config.toml
n_layer = 24
d_model = 192
n_head = 3
n_kv_head = 3
head_dim = 64
d_mlp = 768
vocab_size = 2048
activation = "tanh_gelu"
norm = "layernorm"
norm_place = "pre"
norm_eps = 1e-05
positions = "learned"
qk_norm = false
attn_scale = 0.125
bias = "all"
tie_embeddings = true
parallel_block = false
init = "normal"
init_std_qkv = 0.0361
init_std_o = 0.00522
init_std_up = 0.0361
init_std_down = 0.00522
optimizer = "muon_variant"
lr = 0.0125
lr_mult_o = 4.0
beta1 = 0.93
lr_head = 0.00901
grad_clip = 0.5
warmup_steps = 200
schedule = "wsd"
decay_fraction = 0.363
decay_shape = "linear"
final_lr_fraction = 0.05
batch_tokens = 131072
seq_len = 1024
doc_mask = true
train_tokens = 692200000
steps = 5282
dataset = "wikipedia_en"
MLP neurons of a small language model. Each row is named by its layer, matrix (up: input weights) and neuron, and shows model dimensions 32-127. Each number is 128 + 32 x the weight over its row's rms, rounded and kept within 0 to 255. Numbers have three digits each.
Before each neuron's rows, "fires on" lists the tokens most often at its 100 highest values on Wikipedia text that the model never trained on.

fires on: "-", "p", "m", "act", "om", "ud"
L8.up391:107109148159165140172135072155121108139071042167171102155205131132110138154145175119148116141137191117105152131085149115164113122159113131079095159152150139137146109133091122196136170175086129128120105133091143088149116117134141149161117140117165120194108172147110106077166177073141150161

fires on: " c", " C"
L17.up128:107118132154107131130123057125132122185232145163097145156105088144126143139128092170195095133061121120152111159131096134116151160134146139143143081119154114128095161105135073174140130180172128135112157058114090098147130134090134101177101068151125169162139049100128163096117096127118193122

fires on: "m", "-", " than", "w", " and", "t"
L15.up552:153140108125143109175080180088141114164143081141145116103128089101089073082130156110156124147131159084134191139080160103133140132124156120114128144097147127043137116145109137128057172156096160117161083130073113123141092130144132144172114087125198102129144100163164101060178134142116163104

fires on: "e", "o", "or", "our", "an", "it"
L9.up126:142189145093166115135099074138103133060111078210149131135162131138072115135124139107160140140048127111097112143105136121191147108111116153159137180141128075101138100108099135202107110118136109104139146110137114169168108166101109150111173078146147117162119171182102103117115116089170121145

fires on: "ed", " the", "ing", " of", " his", "h"
L11.up450:160121140138100202105161075139166160101136099135160089151114118091069163067087121164135092151143131104102127112179177155128139131161135122111140181124123144147130146064138089078102126191150174122157157163165075057058105097187167116097155164079117157103181133090143175141141136166175124111

fires on: "m", "ad", "ri", "ra", "ab", "leg"
L16.up532:130106131157120066114121122156160062105102071111124085184091127142130161169181121140139081089132206131214130131110111123138141160073154111175156107143058033103108145108135129170102126096119075140152136129077179131134107086135164121112101116173064114134149126106110196153129135167082181137

fires on: "on", "e", "op", "ock", "om"
L7.up489:110167167131132125062134145138154085131091171090108157158082117167093141132142077090116146125142149153151140127201137165134053113168120052143126044120128102173157150141157094120115037136185135151135188153115106120092119141132125083149097098127144155140116156146097111072193106025156146121

fires on: " int", "t", "-", "a", "n", "g"
L15.up457:160129148109160103183083142124131070142152100139093210093150087124110103089107190128155150138101116111180154137156111093199109094166096074114105150049140168163122151109078141116121124154137162119175081116160181153132094079070105151155076136112119117135163137101137114154135142128112182077

fires on: " c", "i", "re", "C", "leg"
L16.up195:093157159138123144159157117101090111111085091119118187147101131142087135154131112130144134113067156191103115067102090174165155178139109156122163129127119093131157095172135089183099092117136117102134180090102184151121064136136128105122083129184110115181139082148169138122102160068134118158

fires on: "C", "I", " c", " C", " I"
L17.up100:127168148128086145148184139139095083203147140126107151106077109084148165155133093113124110160097152179124134166104082153177157172138157169119125193134138105117081117093109125091147085149153158086181170113083119168140078107118061109173055113161070184184156078163177140108167145096134156101

fires on: " ac", " million", "i", "in", "ki"
L5.up147:148087126146141155100127154160126128085153105081088147122117075146150073138072100136155130128116149203161182114118123152168115109152117092092161083126130075173162100128065145102099156139162128121117151039181136199158098083143142182133194166131127105031127129163140110086088102120057102093

fires on: " of", " from", " $"
L3.up522:156104140155075143118119116173157118122140094149068114155104125110138169123095152094094192131197177111106138161103156149136175177157159124172099100142100111117119192131151113084067118080176094137155184132134089076120194136112124113116084200051104141124154043111141206154154196126157163158

fires on: "-", " (", "ight", "ey", "25"
L16.up454:144132134139117115116154168090168078163153178160148106121159113130116090177123101144124111123156108108141140069083147144099136155103136127096063132126076164127156152132142175165150145165158139107151143137107096110108195119143119126149168143137161128175147099128064148124179138148110044112

fires on: " by", "or", "it", "et", "ar", "ary"
L12.up339:138159159178079114151066142122145083150134124115108116135065146117123140186129148129135161148204124032087106164172063185128049148140156097068168129086127114130085178164187147142196118096199139150177152153163111134134077115164122068120115153130193095149112112110125155098133114103090153121

fires on: " between", "ph", " by", " with", " am", " from"
L5.up7:026150088174161175120153171187149141083066091124157160116133088095130174174163137168122143154152170111095154100067135113164113164147217172116126112079103109146171167122204108095184134140153135131150195118121133076148184092113116081082164126077087119094144126178099186156112165117100148119

fires on: "er", "ist", "op", "ers", " Country", "ter"
L8.up323:168110141139146114133104138118097054144075092163160120140182129131179105079122162112160156169139099070149110080122108115175140123105154113094164123175136109115124155122130120107150127168139122149157214146094151076144106113120092125078119182148109103119112128142170147143098095143128130151

fires on: "er", "re", "et", "en", "ar"
L11.up531:115074127168110104156121140116137093122167082161070185139135137147174134156148167056104133145136129042111107152102149107108112115139165168106106163173150133091148182166191147099226146121138165108132157133148145077125054217175086118117101118166151048079150147113069147136115130087135116085

fires on: " m", "or", " |", "am", " t", "ate"
L15.up307:136100105095143142071124185109185105157110105118074203106127098115087151161091128120169135147083118079131139108092095114117134160089176149212156086106128095155048171133111155117220093179133168102120142140131129105098147127100129115069138166119181122027141087096108132132129126097147079038

fires on: " c", " to", "d", "C", "arn", " C"
L19.up378:114208113085124162183142134082133089095134097124140102134148096133189108160116135124126161152108066098133147118113105137180122168125061148099076203112119133127072119151157102156169100152194157118156139099137165091115106140129102062115092081118141180198111123158143119099153128134163080137

fires on: "e", "i", "il", "l", " comp", "mp"
L10.up519:151162140125147164072161143154120118167124180100034140168142144137132151152082077134126161209081090111130087103117143158107114176150071077125134190133153161107122180163097137150091156125139089128112173155119114126127146171080109142069122148125152087126109121176093159175143143107155126097

fires on: "en", "et", "or", "op", "el", "ier"
L7.up390:120165172097086156147131126168132123103079120164099135147142129140113117146137121197159116120087133152093159140041125123103137076124168106142108137105146147129116146114142114086120153115035129073120124172125153099115204139100157152135160121122124097153163101088111136097121139076171147109